config.toml
rope_fraction = 1.0
attn_scale = 0.0884
init = "uniform"
MLP neurons of a small language model. Each row is named by its layer, matrix (gate and up: input weights) and neuron, and shows model dimensions 160-255. Each number is 50 + 12 x the weight over its row's rms, rounded and kept within 0 to 99. A neuron's up and down rows have the sign that makes its largest values positive.
After each neuron's rows, "fires in" lists the words (lower case) most often at its 100 highest values on Wikipedia text that the model never trained on.

L7.gate682:59 55 25 68 41 37 64 56 77 58 37 48 54 49 65 66 31 47 62 30 55 59 33 54 53 41 59 51 45 46 41 51 56 44 46 55 54 55 59 65 50 52 71 32 65 63 28 23 50 54 67 34 37 48 71 55 63 48 62 50 40 40 75 67 53 46 37 66 46 48 59 54 43 61 67 68 55 56 37 31 48 42 50 51 58 47 64 52 46 41 56 85 59 51 60 56
L7.up682:65 63 40 53 60 45 25 61 66 64 48 48 64 45 43 62 48 57 41 48 27 32 52 35 44 49 49 64 65 59 40 78 60 47 35 45 46 62 57 48 50 36 69 61 44 59 63 41 26 53 56 32 42 45 64 58 27 46 37 47 48 44 56 55 50 29 25 63 26 71 49 46 63 63 52 64 26 50 26 58 56 56 39 61 73 45 41 77 52 47 74 53 62 36 52 40
fires in: "as", "n", "head", "sheet", "2"

L2.gate422:42 45 64 40 66 50 42 61 34 55 53 49 63 46 55 35 49 49 62 55 57 40 39 54 56 46 53 53 50 41 49 40 63 44 57 53 22 50 61 48 47 51 43 51 66 28 60 53 50 62 42 51 49 47 42 54 43 51 63 50 47 39 50 48 73 42 50 76 55 59 40 50 42 57 33 42 63 45 57 71 49 49 84 51 49 57 51 52 39 26 42 42 40 61 37 41
L2.up422:69 56 65 33 57 47 53 47 10 71 53 54 54 49 59 36 54 42 57 57 49 47 34 44 50 58 36 44 56 55 44 42 74 22 43 58 30 45 53 57 61 45 23 51 72 35 55 37 57 65 57 48 45 49 52 60 28 69 66 48 32 33 54 26 47 52 58 75 66 59 41 65 50 55 46 31 52 48 48 70 50 51 54 57 33 58 55 47 50 43 49 43 43 66 37 40
fires in: "during", "throughout", "outside", "out", "across", "via"

L8.gate192:59 48 44 40 60 27 60 43 56 52 48 50 43 66 58 15 52 67 70 43 39 69 46 60 65 69 46 52 56 44 60 35 49 66 41 32 28 52 60 44 75 56 51 32 47 50 43 42 53 49 56 28 49 61 59 45 30 45 57 54 52 56 57 48 50 45 32 25 66 44 59 38 65 51 32 51 51 56 29 55 61 51 33 42 41 43 54 49 44 42 76 36 65 49 32 41
L8.up192:42 41 54 38 45 57 20 39 49 46 54 48 59 58 47 52 48 43 65 59 69 20 45 36 47 44 64 37 32 52 38 63 50 57 70 64 35 38 26 48 38 31 48 52 48 55 63 52 54 59 38 61 34 35 63 60 42 57 72 62 58 43 46 59 27 45 48 62 58 46 46 44 48 64 62 34 56 57 57 40 51 39 61 57 45 77 56 49 40 66 57 78 59 27 44 50
fires in: "his", "her", "s", "its"

L9.gate596:42 59 37 57 53 35 44 55 40 36 84 46 65 53 59 43 48 63 34 53 45 70 35 65 32 41 52 57 51 57 66 52 64 54 39 59 54 31 66 60 52 46 50 73 20 59 65 38 36 32 54 57 49 48 50 63 51 32 68 50 53 52 55 69 61 63 49 66 60 21 63 56 45 43 56 47 44 41 65 49 57 36 48 39 52 73 41 41 55 36 48 54 56 38 46 66
L9.up596:58 54 43 64 49 54 42 56 59 50 52 43 51 55 47 58 50 55 64 70 42 51 53 65 43 78 43 45 62 77 59 35 64 50 45 55 52 31 44 63 38 52 27 59 42 47 31 50 49 25 44 49 60 54 56 60 46 45 62 76 64 43 48 54 54 59 51 47 59 66 61 78 39 61 63 37 40 63 66 58 53 64 44 49 24 57 68 75 50 38 64 26 52 41 44 66
fires in: "for", "was", "insurance"

L2.gate466:44 65 34 43 60 50 54 49 30 63 44 73 37 55 47 45 27 52 59 60 44 47 41 78 58 43 38 56 49 62 53 65 65 45 59 49 32 36 58 62 62 47 28 42 45 49 46 55 47 67 58 49 39 55 46 67 45 62 53 47 31 67 32 71 56 23 32 44 64 48 46 46 38 55 50 26 51 72 45 66 43 49 65 43 35 36 67 60 41 37 59 38 56 39 36 41
L2.up466:42 70 52 43 54 43 51 55 75 40 58 47 35 14 60 49 62 41 69 40 52 45 45 52 53 59 60 69 61 72 34 23 52 59 46 63 48 53 66 60 63 64 54 50 52 70 68 52 40 57 61 21 46 49 49 51 36 41 41 68 53 51 47 49 51 56 66 60 55 27 45 46 60 40 16 38 43 45 69 54 66 59 60 46 72 59 63 72 31 36 58 60 65 55 38 39
fires in: "under", "during", "along", "outside", "via"

L11.gate561:40 60 54 69 45 49 56 51 48 65 41 51 60 48 39 59 46 44 56 67 62 57 45 28 43 58 45 46 54 45 52 42 73 54 50 41 79 45 37 62 56 19 45 59 50 66 34 61 32 50 33 63 72 49 42 56 57 56 53 58 46 75 40 60 63 73 36 33 40 75 73 49 66 49 66 40 64 48 47 65 45 35 57 37 35 69 49 51 58 48 53 66 38 53 54 49
L11.up561:47 57 48 43 42 46 25 42 45 70 44 46 50 51 53 51 51 61 49 53 73 49 41 41 38 69 51 33 50 43 70 59 38 46 45 65 66 68 55 39 52 73 60 50 61 79 46 45 32 51 55 59 52 73 30 58 32 34 71 47 48 51 62 49 66 36 51 35 54 62 30 48 34 63 60 50 59 61 49 27 55 51 33 58 35 48 32 49 67 60 42 50 52 30 67 35
fires in: "the", "real", "carlo", "juan"

L7.gate589:35 59 40 80 54 32 20 61 65 53 59 67 40 36 60 48 26 39 62 40 35 47 47 23 45 58 60 68 44 45 52 46 40 67 35 37 36 48 69 54 51 42 46 43 47 53 41 35 64 47 53 71 61 43 36 60 64 34 42 35 28 29 62 60 32 42 51 58 42 53 39 49 18 38 35 61 48 50 58 74 60 41 49 51 30 45 54 48 55 43 44 58 50 34 63 55
L7.up589:30 53 50 68 42 63 51 78 51 60 58 54 52 41 80 50 58 52 34 35 42 47 47 46 42 60 73 48 59 31 53 49 59 44 56 65 68 49 50 60 51 62 57 42 45 56 78 46 64 39 74 57 59 56 47 60 53 46 48 85 46 57 65 45 50 60 54 50 52 48 44 55 38 40 43 52 25 41 54 41 46 56 48 46 40 43 71 49 52 42 59 41 67 62 22 41
fires in: "took", "elected", "won", "take", "gained", "lost"

L9.gate438:55 75 37 53 58 55 47 51 60 48 47 52 50 40 48 54 55 42 38 21 49 52 39 56 46 42 48 65 50 41 35 60 46 51 43 34 67 66 69 39 72 53 55 64 53 49 45 67 65 33 59 44 48 40 40 53 56 47 51 64 56 41 86 37 55 47 48 43 47 68 57 60 60 59 30 52 40 51 38 50 40 54 67 48 37 64 53 63 66 41 60 39 37 50 48 37
L9.up438:43 31 33 65 57 59 42 51 64 53 50 63 60 57 14 46 57 37 31 28 51 50 69 39 53 53 63 41 21 32 58 42 40 58 59 75 51 53 45 57 48 70 56 46 45 64 51 32 55 57 58 32 62 37 39 34 44 48 63 87 62 36 57 45 44 47 57 39 49 60 45 79 47 50 53 43 48 27 27 54 57 48 31 47 58 38 75 53 46 35 58 55 53 69 55 51
fires in: "one", "some", "any", "every"

L11.gate199:30 58 57 28 49 70 33 50 59 64 47 51 30 23 51 50 55 63 59 44 62 35 55 33 59 40 79 52 43 48 23 70 68 35 62 53 50 52 44 49 72 71 59 59 47 64 56 64 47 60 61 35 40 54 49 48 60 53 34 63 33 45 62 34 43 50 34 38 43 39 61 57 32 64 37 61 46 36 45 65 45 69 28 39 72 44 49 59 47 66 47 67 61 43 50 74
L11.up199:55 33 46 44 55 42 37 55 50 55 54 49 30 35 57 55 47 50 49 19 45 46 34 44 44 57 37 60 48 50 57 47 52 66 62 51 51 43 54 61 48 51 40 39 73 53 46 50 42 50 66 49 30 48 42 67 54 41 70 36 34 71 62 32 51 46 62 43 71 50 56 70 32 44 41 48 46 42 57 50 69 39 27 26 46 33 44 45 36 58 52 30 48 69 55 48
fires in: "after", "during", "first", "early", "debut", "the"

L6.gate441:67 45 41 37 66 48 52 69 68 30 48 65 55 39 27 49 75 51 41 47 48 55 38 29 51 82 53 61 68 36 37 49 81 54 38 87 45 44 56 52 29 52 38 46 42 48 43 39 50 49 50 33 54 46 46 59 60 54 62 39 67 55 59 40 57 39 52 35 51 65 28 52 52 62 52 38 68 50 46 40 45 58 63 64 35 70 33 43 51 33 46 59 62 69 59 24
L6.up441:61 63 62 50 55 53 41 43 65 52 47 65 56 65 66 23 64 44 60 70 32 46 47 51 67 72 55 62 37 61 39 57 57 61 47 33 61 46 48 39 57 44 50 46 36 48 65 73 71 35 52 51 40 50 68 52 45 55 73 63 60 31 42 56 51 27 61 37 44 66 37 57 57 64 59 26 34 48 77 46 56 66 59 52 62 54 50 39 73 56 47 51 69 68 38 32
fires in: "was", "is"

L6.gate601:67 65 54 61 42 52 55 36 68 76 75 64 45 42 46 35 56 35 61 72 32 43 68 78 39 65 44 50 53 41 48 29 50 32 48 44 67 48 48 43 62 62 66 69 63 46 53 42 67 68 42 39 46 49 64 61 53 47 66 53 47 57 44 57 49 41 46 41 65 35 63 38 45 43 57 31 56 56 29 55 53 48 47 47 51 49 66 50 43 32 39 39 62 75 53 58
L6.up601:45 54 47 44 58 51 67 42 62 50 62 55 37 48 52 41 42 54 55 59 48 41 60 33 48 43 54 50 59 56 80 44 59 19 77 55 76 48 47 58 44 77 33 54 57 65 64 70 64 61 40 38 50 38 55 53 31 70 69 57 47 41 73 70 53 32 53 59 72 30 51 54 66 43 42 29 50 43 56 76 57 30 50 52 42 36 74 62 48 38 53 55 58 59 52 15
fires in: "and", "of", "s", "his", "who"

L2.gate8:42 62 49 40 51 45 51 51 58 64 38 46 50 24 44 29 31 65 39 42 37 51 51 51 35 35 45 45 47 54 38 60 56 53 52 57 52 66 51 51 44 63 29 49 51 54 74 46 50 42 47 51 47 50 59 53 59 37 35 53 46 39 63 26 48 38 35 68 55 57 48 50 53 57 55 45 38 56 45 61 68 51 71 45 68 42 55 48 83 43 51 34 68 47 41 58
L2.up8:49 60 35 59 52 49 29 57 45 55 38 28 43 29 46 45 34 33 73 63 52 51 54 68 59 56 62 74 37 35 44 80 52 62 42 56 34 59 49 59 55 58 45 43 66 64 59 61 60 35 40 57 48 57 36 49 65 54 64 68 41 65 48 66 64 57 47 50 52 39 22 42 46 45 69 53 42 63 42 43 32 68 45 54 30 34 59 54 51 41 56 55 68 48 50 37
fires in: "as", "become"

L7.gate635:66 52 36 46 31 71 45 64 72 81 49 71 46 26 53 41 34 56 36 34 60 57 44 50 70 57 65 59 29 17 24 62 74 58 47 76 37 47 60 62 56 58 38 41 56 58 44 56 49 42 46 56 59 58 35 44 75 43 60 63 47 48 55 50 46 59 53 37 51 31 63 43 65 50 43 47 47 43 53 42 49 38 53 47 48 61 27 37 32 38 53 36 48 33 45 32
L7.up635:51 21 53 55 37 52 51 61 37 52 42 40 45 43 50 41 55 34 46 28 42 70 41 33 67 55 52 46 40 67 51 55 50 57 49 57 60 44 38 57 26 45 48 51 83 42 52 57 50 52 71 53 34 60 49 45 48 47 69 59 53 44 75 67 63 43 61 58 66 62 85 31 42 47 37 32 35 33 61 66 51 33 48 40 47 49 46 47 31 52 68 57 73 34 54 42
fires in: "on", "one", "during"

L9.gate605:42 65 40 44 40 33 40 58 61 61 58 46 68 56 51 46 37 53 41 45 43 53 39 53 20 46 61 68 55 41 41 67 54 37 42 36 41 57 49 49 42 51 48 57 45 37 73 43 70 22 63 52 50 31 49 59 60 81 71 61 52 44 74 54 42 43 51 52 40 45 58 65 23 49 59 52 28 64 44 39 56 54 55 43 45 58 50 55 49 30 21 48 66 43 59 58
L9.up605:57 56 45 31 56 68 43 57 38 49 55 55 38 64 86 47 44 70 51 61 72 34 43 53 52 65 64 48 40 64 38 54 53 54 55 55 57 73 59 45 47 53 43 51 45 55 54 57 30 41 59 62 52 41 47 51 55 66 44 43 53 49 45 38 45 46 60 61 21 24 28 40 71 58 39 58 27 71 35 50 43 37 51 54 47 48 66 57 58 41 14 54 50 49 43 53
fires in: "as"

L8.gate329:38 22 60 63 58 28 62 92 47 43 65 58 42 32 48 46 47 51 41 25 48 53 33 44 61 72 41 47 35 44 36 48 67 58 62 47 48 58 57 43 76 47 54 53 65 52 61 53 54 49 42 61 33 46 57 36 64 47 62 34 66 62 49 59 51 45 10 58 53 58 28 47 43 51 41 58 28 62 42 47 61 58 43 43 48 43 38 43 49 42 59 49 61 26 54 52
L8.up329:50 66 61 66 46 35 57 44 40 44 43 41 45 58 59 54 54 49 55 73 53 53 46 40 56 64 62 26 40 44 59 59 36 38 22 32 43 44 71 47 52 47 57 59 38 32 26 50 45 50 70 38 51 51 39 50 33 42 35 61 47 31 58 56 32 49 47 39 52 50 43 54 66 63 53 47 51 46 52 46 53 45 54 65 48 59 48 58 53 60 48 37 66 41 65 50
fires in: "the", "da", "real", "york"